config = dict(
    n_layer=12,
    d_model=224,
    n_head=10,
    n_kv_head=10,
    head_dim=32,
    d_mlp=896,
    vocab_size=2048,
    activation='gelu',
    norm='layernorm',
    norm_place='pre',
    norm_eps=1e-05,
    positions='learned',
    qk_norm=False,
    attn_scale=0.177,
    bias='none',
    tie_embeddings=True,
    parallel_block=False,
    init='normal',
    init_std_qkv=0.0285,
    init_std_o=0.0238,
    init_std_up=0.0285,
    init_std_down=0.0143,
    optimizer='muon',
    lr=0.00588,
    lr_mult_o=4.0,
    lr_mult_up=0.645,
    lr_mult_down=2.0,
    beta1=0.95,
    lr_head=0.00374,
    grad_clip=2.0,
    warmup_steps=200,
    schedule='wsd',
    decay_fraction=0.419,
    decay_shape='linear',
    final_lr_fraction=0.0,
    batch_tokens=32768,
    seq_len=256,
    doc_mask=False,
    z_loss=1e-05,
    train_tokens=172400000,
    steps=5262,
    dataset='wikipedia_en',
)
MLP neurons of a small language model. Each row is named by its layer, matrix (up: input weights) and neuron, and shows model dimensions 96-191. Each number is 500 + 40 x the weight over its row's rms, rounded and kept within 0 to 999. Numbers have three digits each.
Before each neuron's rows, "fires after" lists the tokens most often just before its 100 highest values on Wikipedia text that the model never trained on.

fires after: " F", "F", " part", "e", "f", " Fa"
L3.up719:535488467474472440526531512528454475460451503506502573586497531455465477461498446520483528523497539516529488444525561372492582524501503527515502479510421474444419485465506463548481454480436494481495434473548581472495530560543493494516519548468464483428514510414428520529444522476488506547

fires after: " |", "arch", "ch", " Best", " Di"
L9.up846:540507543439513460575607549495481458526474534509493601544526523503530517502497454550485454539471455525488540488462511529526497500413416485489485450576488485538465436440443448495464520548509491475532562479504516476405491560536476449526512519535504502522464464475533523454506437533511533540

fires after: " c", " B", " p", " b", "un", " P"
L2.up426:476530478501602474494491535517508540504448506548522515437454503457542478519481545527509472498493509463458480472509574501452462443432507528465515485525519511562507512540559534455509519409530432438535464498529522434475533463500574543507504536465554547545532532427509434450530483558480406516

fires after: " In", " Co", " Sp", " C", " Ab", "″"
L4.up464:441495448504507479471505522524513478512519513593468597472436495532414506481501593510587487477471502524535480496565535554549490482499510568529496544490498582551447445435458434523524430517461446442491401542552480464512524427548473506499495399415539474517445552518504486521535493475429493481

fires after: " ma", " Ma", " pro", " p", "P", "s"
L4.up762:426570473490467540490559474539502558494484480461510491490554498472456488551542436457551478521569549485513502457440451541540575487543501465520484549493500430619568504459417528542440469559523519434517500485552466550503468454437518493594419491533518509522497525521527548482429480494447494437

fires after: " b", " re", " w", " co", "w", " sp"
L4.up625:420480505536576527414515583512470539497466476509494539511486444444546485511522506484607536506510542580387432373538487494478466523559476458598493505598508473497504381416495519458442484467515469471504476497546519513512466438481484561505530463485516422478494494550519501519479554535502434565

fires after: " S", "g", "s", " 19", " g", " G"
L7.up843:526464494525522546489532491531510494487514544544535491522557446522582452414491506460494526528544589550467525565527530499589538490516452422487483496436505492433531474479555461546507472483493494473490450454569563489497494433483491535607546479476511504549579543493473508459496521419505479514

fires after: "app", "b", "or", " Al", "ib", " close"
L4.up371:508489518484480489532543503399521506542435477495502448480501506553478458490495522607457491492465530529505451505442533457507476536490416432421429427475500515513494484508498506531531539453477490585469456497474511431485542586497470503465440526461552486516506494589562501466467463565548448545

fires after: " C", " Ca", " ca", " Col", "l", " Lo"
L4.up466:441542517522495546564501424491462475463482455555499473561521486523501423502510527466552502539543517537496483526501443583552475494506496425492495534445576526535560492550448485509526441534539476463510494557517485460476555495514474471471493527459522496500464462563495461505512586518499495487

fires after: " ", "s"
L9.up146:470509517537471495533519540499455479538441460506474504522446580569462610502520497455499454497540589492478520543532523468538458529476556493459502427497514531492534439501430485464503559528472520558522495456435516519444499491444548478557506535492508520487498465511518515485476516588489530439

fires after: " d", " st", "st", " D", " St"
L3.up596:492583479494450506555460466507597504441503475529384398481510540491511471481520513505503492474525515505456496528499476426543493526500467498544516520513462473484509486521484515559507514471494453461480559456471488447474529502605515394526478516495510490478452519447556504512563514424515483471

fires after: " ", ".", "d", " Ma", " at", "il"
L7.up434:480557558457546555507508468445506476447531487506524455566496547473534507488538545456486457463520528535582501472534520446634499471527487467516500498529533442554543496536453481479460551442536435493511506483561499490535552558495464564448486524445460450459518474520493521563512542500458537553

fires after: " Bu", " Du", "qua"
L4.up679:478521526489540495439505499498544543555499529496492461501476454560444504509553456549561513502475437534501530486439565542482501560546424471399511481476514536543545440487462577419551533490597457436499471483529484475511508495484500472455470551556517490445509488453483584497507516545470553527

fires after: "s", " b", " ", "l", " de", "r"
L4.up205:441496488527523500511488518511550458537450502520464535471442554477459525527517562559498428538553479566555518513481562478492454481426425417566482474447519529567480556451492423481523507537583484505510520532539436440476519507512525520468430461417504535488484494491535568483533525500516435475

fires after: ".", "cc", "d"
L3.up876:532494501457543544487500513508485471484442509490577475467428518575512501520556566548482519512476496436564609572515512472408470503467448394501494483475459548474494482534506449545499515504446427520539527463493482435506471478500595444490529541488487542495473448516521546570510467558501556525

fires after: " do", " did", "es", "go", " Go", " m"
L3.up752:548496492473550522476516530507487523513500437579533514580485510440521423495494478527409449530476493585437480442468544402532536534504536478504533520517500482516448430510490543503560461519513557530490466511496507481467609532481504543458498466504504534468468504483373427507511568560460548475

fires after: "ur", "log", "or", "lo", "al", "ro"
L3.up772:469528543487505563507448523464503572497496503422493485409477478468513495535511479460512532454495456564544455504405500463540516538547577471525539496482571434523453532531573484553486532466516529511432484583415420485574515461524430511529505482516539446490567480424505375448507486540500472520

fires after: " d", " di", " con", " inter", "d"
L3.up615:522475466552491496492510486449567541570583510489479500485475477478523496410500585527459516500504519516451524552483496372559501419510500506536481506453545541526462472438494463524477492601489488561481585517450520515506556507531513498494422518498435514480494542523558538488491460501451498478

fires after: " (", "'", " Du", " Bu", "-", " V"
L3.up559:594425483489510452478494504518500478560446552541454438469469494480457493568461512540441514496450474441579527448459503488481493458555527511531497450504490492519441529502531501500452482549498515462490539526422536524489457607410587457531519491469512523504404499601495576516499624445495552523

fires after: " f", " tr", " to", "ff", " because"
L3.up548:505519519543484529478442518485466500460525550525526428429562576529490489464602471506522437471498537494543527574553418519491516564460494585514547508493532522542554470459422491434505579448495463474577438488502533471521464478516503496504456438571507495509515501500482479484436567502495483474

fires after: " F", " L", " W", "f", " the", " M"
L7.up280:493533555500572447440541472529529445477415486485516489580516548522503524527528545477502492531538441537486493422495550494488534585499545487487504405494497515570466504492467535527472501458441512469550479478534547462507489563519489484486598497469427557440559492549594502509502439473541481480

fires after: " N", " F", " Na", " Pla", " S", " R"
L3.up258:519526490512483464465507514454483471522539575572558495556526555557534545488600519442512468464502510524470485473521445538469526532554544457496489605562520576481473499513524435422531472476431588504534429434532495491522423478469582475471583437464486536506520457479511491515452516439513539457

fires after: "ra", " co", "ri", " ma", "per", "p"
L3.up96:457494495526484498474515475473516502502507531466494561541491470560445480542564482546453414527576555462469410479484512530525414505498494467475472589460566506446529519608518573550377468436493547457436433475490453527525560513486494544479498540512530547539509470502458517447451490523446478569

fires after: "ra", " ma", "g", "ba", "la", "ha"
L2.up841:558448459515495478471470491481482524452505525498516527473531502499443526501483460564485477493494503466554476487602511493510479509508474504526524508522451498510551559556525457490458472491449495489500456486503556447531533528512597534460575480440562532485524487453476505512527517525525496534

fires after: "s", "or", "n", ".", "S", "er"
L9.up649:601420539499440505478446540483517527552443600468532526509493566454506477482601490500563567497516496535523489518478524481505514491543520487498450492606529580493503508502515491454446527461515478490559384474476465452510507553507512533414520490484541542468513438471502530500481524542485542535

fires after: " Ch", " ch", "or", " P"
L4.up153:547450469472531488508507566472451493555500494460464476511552512468458435470484521502533522475542442477546545486456478504407525465551503457584484524453531449503471567479451561568529456501520501469470485472421514474566418501511487531528452484491497389493490462513456467501394496495559509517

fires after: " Di", " di", " through", "d", " north", " back"
L2.up108:568527461519474527501497508515531482444515525562502506481490468477487564472487456510485474535483518538534495490478543505519492451553454476460548445468480493496475504404526448480522513499461497522544594638463493505526502544495451396503507521504503457477468422472504492480425394476512493495

fires after: ".", " |", "-", " and", ":", " de"
L9.up16:513437566483489503533441562446538530504476551595538505463462577469559508579535480490474464479484521563425506459479543499551476512431542501502528538447513460456493518480518463515546476490482434458442481455520569498511500513544482499534514468449475464483558471531506523469531509576489444535

fires after: "′", "°", " ", "″", " Ma", "-"
L4.up740:494516501495539519554427475490474478427498495462506516439558447527500480463550522495510486486475487514509442495544543524440506503472468447486475562512538473539431565510391531536542544558591533419552535491459513565492518549551547449499454485442513555464530472562465495489562513489548464484

fires after: " New", " 19", "ra", " U", "re", "n"
L4.up533:556532528510534512601571505479518494447498511511552502495524507484568492511487446529515505418501475466577512505517457508535399487480574510533491544492511525537515510553533551507523468523410496517547457441572457573430501487404556539412521520495508493480508546504462521518486548452476467547

fires after: "s", " So", "i", " S"
L3.up804:515436480518539554556481555524443529475518494491488530497430521527467470463550524473522447529535503549448514512478466461637510522445490419458513484462508464509528591423528512506429503528414470430465454471470504504491481499533583540566515449444541489580505445463517496423514548413548504514

fires after: "k", "n", "i", "mm", "la", "v"
L4.up605:522504441459487541514479537369541577465475459522583519485538455460481560461475480469475415490536487576468495507474512545492462468544459523502538475566563536423543495531615541468416456481535553447489446509482440470572508477486514535491501515575533520461511516525509502547490492547521465512

fires after: " 19", "et", " comp", " co", "tro"
L3.up733:543475456461529499488536528482470554496605518518511479479462476584513510497519431497445482523449573456486504546485514516515478503558453492502428490454350519543464438501497465505482475485519552474481475539458437500567476432578559548516469517470525478516471508511488570430465443622541552561

fires after: " C", " A", " c", "east", "T"
L7.up78:528537473486423512565401507522508544459549497542524486472483490566512454560440526529480459500509506511496458491524494485522535594534497553529530472495477420503438454456499481450566516525524446456497515508477504495560535440469477500512406550480567522569544479485517519489442531441539485444

fires after: " ", " vi", " tr", " con", " st", "t"
L7.up466:552452536479508519518526493467471491465446506426516395522542509570491495500506568524501515460483576515545479491493463499450520500541557528415555527591477529515493436510454545478485561484469562511442531460520500534531546491466485394516537557484486531503491451457560535464416485506437487457

fires after: "t", " T", "T", "th", "k"
L7.up469:528473547518519423531438485470479545447483523531496482508518440485556490519467484499493450591542550422574574477515443577519529509554491496425513466510526514525534482489503484490521500481450515504603496434436560501525464437492488493569484505515456489537573552448534476511496515491488552456

fires after: " part", "x", "ff", "mp"
L4.up717:458500505530568466456578529446459481472360504423643508490491464455470486530522491490518466500539462458526485495501547460480533504550468481544522478485423512556521489439512416438536490489486503465494573430451486484458548526525562499506451559467396435502485426439507538460483467488476474497

fires after: " is", " Di", "==", " in", "\n", " In"
L3.up257:521561475460484466484526413495509493501486501488522455510489525467596517537490540442414528502501608530533510482499489466551524495422520462464523488499443434438456561469530521442562517475588438518537515525460469538485514477510467500517537426511483534505519510512490521526504490457545533529

fires after: " to", " be", " He"
L4.up883:430517486513474446561563468492500578514524447482435510465434464488458428455491561507503504502480527576423536431484483537547508535443535524504493530571426448504517482471516470542500509562465510459593460516586566516573535518564441501532539468497517504503495462446496523548523543476443466496

fires after: " st", "n", " part", "ed", "ff", "ri"
L3.up701:396581499511509457475494574453490512506440533488531481455527525466493524504434393457493490434527498520526487482500572440571535488477465504550457442525510480465454518466513518495552520463452426588548510531423504491518440512474515397553492555482445537545494516510427493370574536493525490486

fires after: "-", "\n", " \"", " su", "/", "ver"
L9.up29:516459506548458477585505498516484465461491514537514519501515523491509496483501513600489523460546424518440438499553586481472534516514504443518471515568537504506477491401478496446510421551524579494518412542486475470552511551486447449519516516520478474517415444595493471480489530480506507520

fires after: "T", " L", "w", "t"
L4.up737:499458527512534470447474473502526491489393483430477535575574507481555456501556521566554390508484547487568440457453535444567456520567517459485511474475408519479495531490432493539433488533488421535560526497433527457440496491431537513544618465516521541494515499539525528517541457487474555452

fires after: " W", "H", "W", "w", "red"
L3.up793:516518461547491589464606498506517531534508533483521515480558578498594436546496552552560494472493478506527482480512458528476515565514473439552500453584476517536550426536523430473454466589479518420585511447480560433500523525445445452465474448476504537498535482527476527474520546504523451513

fires after: "app", "or", "ad", "cc", "arch", " comp"
L3.up856:506449471503581533471547465530475513504504517491532497433479480487487491526472558552501533531450490509481497455577540489560546489547505510478514451472370495502468570486526512453468542484498443468500543542425449472544495472488599484414531519483502542504560471495430490462516479548510458483

fires after: " 19", "–20", "–19"
L2.up103:495521435491523549432539392497486520439477551529526545516608481500528562509416431453502539485542520446548543459457494464541599537539499536511496476427395485556490559520495473533502510544474497399506478506530422532543492444507461472487462480505455467473538513526500495487417511510527446524

fires after: "\n", " ", ","
L2.up277:482484507556561434478522463526422428509500499498535534504510531447420508571488473530497435449553468503420497510450566476490503512526551503488478439413533416516466549563465469523528481472583571475481557505472497489479516475482501597506492505467481604541445534495536494493582487524476495454

fires after: " T", " A", " ex", "an", "s", "ra"
L7.up398:467500548473538378460495480473525501481492490495445392543526527524498455490524485463555543564489493473514531500520554435563454516505490498465479520567524521509530502488541494515506545554412473549431501518497438451509508423488471506547502462508441470527483497479556495483500554562481526525

fires after: ".", "\n", "mb", "==="
L2.up634:539523435427431563523512562537497574469429477481503581511463487479455540486511465466466437429522425518490468475520500509490448522488504469496525495511590449545442521530570540528518483438473503513455424463527507591436529400446437503500509425484476477508466464465511504496540563473484541472

fires after: " di", "d", " won", " at", "ed", " for"
L4.up791:515501503480527483531495495497479535458498526542419452462470495488507532514562498493522485490525522552477502446558452447531502484456519448505545541513479392464519502548573527499570468465467476522533548509443506484455478491585491516459490474457384508437445502491463499509543509503508508539

fires after: "-", " (", " |", "===", " of", " New"
L2.up684:457398503450509480492419500503499553501519543491579452521508503472522382473602514420520434468493568471476489444522593494443602530575460497532513474516477500509502543536439469566456431520503501528560481465517470526543554471501463488458510477455472523477435484486523490491466407500476558531

fires after: "A", "te", " a", "al", "P", " A"
L3.up56:521514452455568567521568509553572517429504539579410545464542468535516512474425565507564491459501490528544477515484402563449487492503434568457538571548531500403457466486430502538476485468534503513507488507489507532493520560467474511500538486453520474498498470517556511474403489516450537484

fires after: "qua", " Cha", " sp", " ch", ":", " F"
L3.up738:569553529567535512550437603508516494523460532567508587472501480527532424525595504457585551512544528434463473468462454553513534555495516508520529492544470486463487435433432483498484547430492509542558406480535587478518477497481481526520476429438491497456485480521424492443434502462472544524

fires after: ".", "mu", " Mo", "ed", " It", "tt"
L4.up633:426550481545542504528470439520509547501486432508533496512529580503504493469507520485515409454432518470481518550506524512560553606465390467520481469475484452455556503518535497597553455485518509480538474533482522462529508504495492480526550448452504461532538576436518549456524483509468595453

fires after: " |", ";", "."
L2.up526:499556485503515528416539564462436505613495487534426491497521507548483438564479519552501490558518494508535585543462507493494499469486507470535485541469491546506501463472474483562439499506479516479453517476505512486485518504534469481545488518507534486479533442411457519448501487521607511508

fires after: ".", ",", "gu"
L4.up3:479487512428404486495475449517569511587434556489541547515482509398539516515585532551516455484519514388504530515564458503512551549458512502507484608486544496500524501513549407491482491470537507514525537578499468506526535479419486511558437479464514549399525470443444463517454537492507504421

fires after: "s", " 8", " 5", "us", " 7"
L9.up51:556539498521525512490448475454488521429491551513447503443520557543472488469486557551517546545515485586502475477458496497471498517546490523528506463585544506485552420525536486501500565515544487488470530461503529472569472534530519518528509590493420514532480384480532480503509456451532526409

fires after: " de", " sign", " of", " to", " De", "sa"
L9.up345:526469519455516482524546518443421607444615494509474486504526518523459477477501457538460480486532478511513528510385536521456490532460478452485458426536492531496507501514455529456517577520447535469559485498590520493493503553467403546527503477535479467477415551491484460457509564510546517470

fires after: " in", "t", "st", "te", "n", "f"
L3.up751:514442490438521453529523477512467528487449522555503460551463460451461509499482416523486504503486486533483479481506513534520480484518440521469547530494485411489521537435428432602484570491504477475579493451466572510546604462600466479566461482490418485499513548464511601550503475475561530488

fires after: " Ma", " Mo", " So", " M", "M"
L4.up168:469528532476512553491480477484547549476572462561540559481492484518476425508545549494502491494467499535546535480487533562443455547500456502481516554504520456517523554542454542454424456519606426477533567567546447476454580441427571502506490539541492494502542561512491515517460552456503506436

fires after: " re", " in", "-"
L4.up85:501452469483454459452519474492541490502516520523489492544457522446512472441508522530436521513570511520448524491508518464569469436486509486552378476498533566474499542457446508513507495522468516435475470459447547517491513480515497465521538476487544484527493455520490524509563532527470462432

fires after: "gu", " an", "n", " mi", "di", " sub"
L7.up338:519538485544514480493416507538487462531471529420424478517537536496514553480563493494466476468470478551473433532545509484462449532468491504503540437556457486546541511492486599518498521504509485491530434521479427533404475420523453346487476502509524537467446525482563592616589515482474461528

fires after: " ca", "p", "M", " Ma", " fa", " su"
L4.up571:520490463496493493519464457519477452527484444482520485494505593503393494453512497575516490482512453514460474489576598530572455554444462500515458458506523546505583532491420470515522503477509445530528476469508527476548522455496480474533478474467473474406551443514407569564510565522495423454

fires after: " c", " C", "C", " S", "F", " Col"
L3.up214:492538528476453481507553461485499475456501542493485481568479524536507477479484524608525486492510513494576555449558476507537496512478514478419484530503504505490552531484529426517499508515568525454486448519532458457404556560568492528543551460404494578462502525514520513552553477455457492523

fires after: " Mc", "\n", "″", "U"
L3.up190:517519533473464525489464498444544555509508481508549529491466520506478474501546473521481580428496433500464469576559555463504433529558465567535543492420409568589495438513473531479497420448516459523497435514506432528544563508422494529433554506472464500534491526491562536477477503446491491519

fires after: " in", "e", " ", "E", " of"
L4.up332:509485497495545479469512465507518521528513482460471444457568518443467547449448588515485534470483492536525424473508487461604404502535510507465520525473505475449525509485534499470470533480480460486513472528392443554566463463519467515441524484503430471549537540492450522516548536479511538487

fires after: " Ma", "M", " K", " M", "k", " Ka"
L4.up492:490541512506512454431486403466475555511519506501532540476580572463502504509556446452476410468470507504468450420493552426501427547485469445472417496461553488475559489533387517472474479526522482525513491470532475540563440533454494538515567522521529502497476466534495543506490506515444512524

fires after: " of", "J", "A", " with", "'", " ("
L4.up778:509441454481538513525526470444460552516507529515482563467543489427524490496488475504531523469444495486481533457443477436452473479602518511548438507447554411439483464519557472601487572486519569523453533492517502528560459492511474433506519548544498493485440452519427419519515543475448520494

fires after: " ", "lan", " st", "ar", "st"
L2.up264:507509476496531464462443464483507460419497542525547440511521521448513440458514467492496495508435536485427510516507535405446514464560468526487460495544508573444530517429474461487451434465499518497557537380534488491579440501507543463542454553501481531529518445453448499461569546483498450416

fires after: "s", "al", "fe", "les", "es", "ing"
L3.up747:488519502468505492530542459498461522482480447554495619483489471525559542489535468523424477410446510521484488470535496433515526566480497509526520462504504431454565435493499505546482527512487486473435483480531540441469427469465461505582521507435428494546498467524519510572463500533483591442

fires after: " ", " E", " Mo", " D", " mo", " Man"
L9.up471:533492551425444495530516506463492473517473495468476562503527483529563529539473563522451418564459470537505506454552466550463474508492485486489471477494533472538471489506469467505499523512560502457467529496481507538506450514568555496498405464533526485543472509488507386424458445487507520570

fires after: ".", "%", "ress", " U", "S", " T"
L7.up184:506497484533460528511496561449469492536417453516510443524538466446485578525471508498490546485503516531550509482438568444545518475474440458487464507496487514474490437472539555489506419519480502469557519509499536480470504456485581504428506527490484527516436523514501513532538577506576491574

fires after: "s", "z", "en", "te", "as", " T"
L9.up177:547522511481530490517524462572504508512511496553452433413549530563475561466525490487619541510459439511522474502596533483493546544488567541455501535487507475517516532500500548508495511484502516461550484497496535444568447480523534457511439538496549464489507474481629463528510485557513555492

fires after: "s", "ver", " S", "ef", " the", " ex"
L7.up876:534490417458589512478458460485525522517442447524475524500562477513417451507515480563451554541520522548498554519504512503484588451477506503521507522498521540558458504527555523469438511456520494476573496556494520487475407467566519534502473557477448391543490483509437455522556512519491502530

fires after: " C", " c", "u", "ci", "c"
L4.up491:497543547493623403546462463491423472496491559516506484568489481461458517394502541504507493463482409502547541524519514531507555532460555533512508493520488493518424494397460443532525513482525477481465457505515499530506524498475532558512495418492471587449497518502425529500566434578473506512

fires after: "s", " C", "ce", " Ca", "c"
L3.up243:588540548543458475507480566492546487536494489519522558521487495500460423576472530518546509425497529535513519543511478530522496514505565509531552465471525488440457485557522446560492463467468457486488443569562411469408512447552567418537548501502517531469487541497520489478521508447488513464

fires after: "p", "s", " Co", "po", "c", "C"
L3.up18:561497456481486488524525479450530499505425479534501486491496447561409491520511519499452489509512519495481526512533556506578463517505485531472580426499531506549450465510545521515440523432456474516442482556451526512485562561495488465534522524535473465481508519532483525507480537507492494484

fires after: "or", "qua", "er", "man", "m"
L7.up654:572484523570513531483426524492525508468439546392567554460505456453479443501490531520481547485507567474556514429461469515445516538498522545492461500529524450530453459491581584521543546365615498483510555478504451519540573518508472541463462523468511515481486550514417425420474532555522541509

fires after: "s", "le", "les"
L7.up302:503492497514550562465484531549495472476501529538488506502468494479529536478528531587457601426587476507479488456466484494488500561493541536529537496567533499544543519535563502522466422443470500470516505531524514436529448451527533508520446516450492517502490494535447505524540507488467508482

fires after: " Mo", " So", " Ra", " Da", " A"
L3.up209:523453489476570426462487520492564498571549506528550491487489461517450487493488520469395498495431497505547517526453494551480477525526467503437504513489574454474536450597473438501514415513501518454543539496481500467522443486544474532533505484495552513445474532561466521498481590473505527507

fires after: "′", "N", " V", "°", " m"
L3.up742:556488466505541517476526451485498475502511536483525519424496470478460545493507511444509472489511498533538460468498507442441464528455462480529530456533523471465525482400455492557500555527549463398532630490505519487514557428531515487509470487524557490477517515519519455453456481530523516500

fires after: " ", "ver", " c", " w"
L4.up409:493433541498540497547511489477500516483472519543467492514457485449519517562424483446494474508527514570493496476563470479482547379515534538484552574492489470455517522439534551492497469486537463505569524506509532472501516432518584551522522484520506493519487500453477412471502500565543594398

fires after: "s", "S", "co", " S", " po", " re"
L7.up67:413450512525544549470527543486446542584479493532594401520447515523447485530476526542495524507499483498518475482476432471540498518483502542528483572549534422504465466490425504515555484468558444455452421488441553531505517476453495479514489461506491443521500479455483529516460482478482492488

fires after: " the", " H", "p", "-", " with", " Ha"
L7.up296:543460483544413494453458525511521485453443488643539424494492469500452468468519554572533485546506501500486495574518493531530398461508551421462415461488458521552538612540463430522539493505513485414502438567473491447474525516527453493440535567484580539494545511507466476535492475484438496485

fires after: "le", " cl", " dis", " ", " qu", " comp"
L3.up385:573462524493556512511503511507506476566545490574462481474433497408509539487504554453466552476530512539505474456493547485532490461525493561583469542492539487486532593503479560421491511537448472470467490560454448414502476560499491431504521519417495463443450516502463495463534485503509484452

fires after: "s", "S", "N", "d", "R"
L3.up283:471456433532550601466542496484462531472481522480472455564491489477449467512573488522538440518550554474549496443531498472475448545462561510501427521469482466469471525452511458551454564565522555449515556521532556503564578520500486477501504431487496489521569503481500533489489520491520435541

fires after: " S", "S", " pre", " Co", " Z"
L7.up340:521517482539436479533525421581468491503500522544474544461443477532501483467511536503493515518487509468523461531522560525501472555494520496525428513489551451514567428437496553551519494498438483477527554533512586469441504555484443507529514488495507521482515507565535516474420526439519529556

fires after: " X", " $", "^{", " L", " G", " Je"
L7.up483:556512500489500440516510520532521497420447495474518424532495550567498482478461551542539516476552536460486422516465514491483527524511505492565530500438478529508511588488467477474473476462547499460527526468508483556509530437516536457568551523504538502459504495504476482477458527408509505421

fires after: " ", " T", " su", " the", "s"
L9.up575:416458493583519491473559523495454478508470492534516471445576462557534520509474477526484572524504459524505491470491507498500469399431489559485474398489500454397470631547492530419565579506428473488565479581493496427485582471478440447533492518487548599503528517532496493571597470523508503398

fires after: " as", "cc", " re", "ent", " all", "er"
L7.up576:526498479494507499511548494466454588492528531549479503549477454501519486576479450512540447535500482567501553516545447457521431541499581579483530511552569474493531511384474528493419518515497439478510498475552480430495482511506435479528516498517480520503404440442540493457487545480536494520

fires after: ".", " K", "y", " Ber", " be"
L4.up366:494518500459474465465474564558493459553502432450508487507518552538481525544479469473507487491443548447475515434485502535426461537495463456484516496493539516500501490529570473556437442473533527442490452424524489470462505508509478462569482480456526418548527499373438511460519534468517478523

fires after: " V", "ch", "est", "th", "e"
L4.up741:468580502510512499511488450531492517496560472541529485473547504465522566457489555541488526438501521525524496444542497496488567554518449466578590534492555531489548525420479447470540512491482551532472486549452493424510561458509575460498475448473441473504469512479515448446556435499524492481

fires after: ".", "==", "===", "Species", " \""
L3.up629:444507499510483422473429550481493471546479543524421546542483541482513490547545514441501529490531551520512543496492495495454516555495546419537536503522547426479513478510537457510478498428513457472552385532566483504501480486464526493460514471424567469510498428438457481485496502440515491431

fires after: " in"
L3.up381:575544502454550543492534507510523462425552507488481561524522496470444516516508468453528574502562486599523531527487462496531463559514495494475574513484545469445503502487540445548510520480468491504460501543440570490546562417577483442399484476425470498472528493530491541459452485421471481477

fires after: "A", " Do", " A", "o", "bo"
L3.up105:546466468417484513470526490504469504463481460549534519476497451487436516483456533522433531505518496484514496489518481544580408493465470441499533533487494481458507470469426462548529493511524509546440464491541502490513444463470482488500595462540497435505519506515507493514432488506533531427

fires after: "===", "-", "==", "\n"
L3.up676:541498590499458550493475520505521499516458502486515438408442454475551484561462495497481509427506515480514493611459574484563551566514480489559532560467527528522466506582494518534560439447512458464479448475470371467499535460472495473437524443455472465470522465421485528437502526497525495568

fires after: " E", " N", " C", " A", "n", " Col"
L4.up710:437501508527495519461529506466510565490455547458492544545589532512508504503468483431521502434543571512574554446521519547509445491538556508510505557484527520479449498544455456447471567517507507488514495504531465464430491484521424515437495514472556529513466424426485489508526601467557536518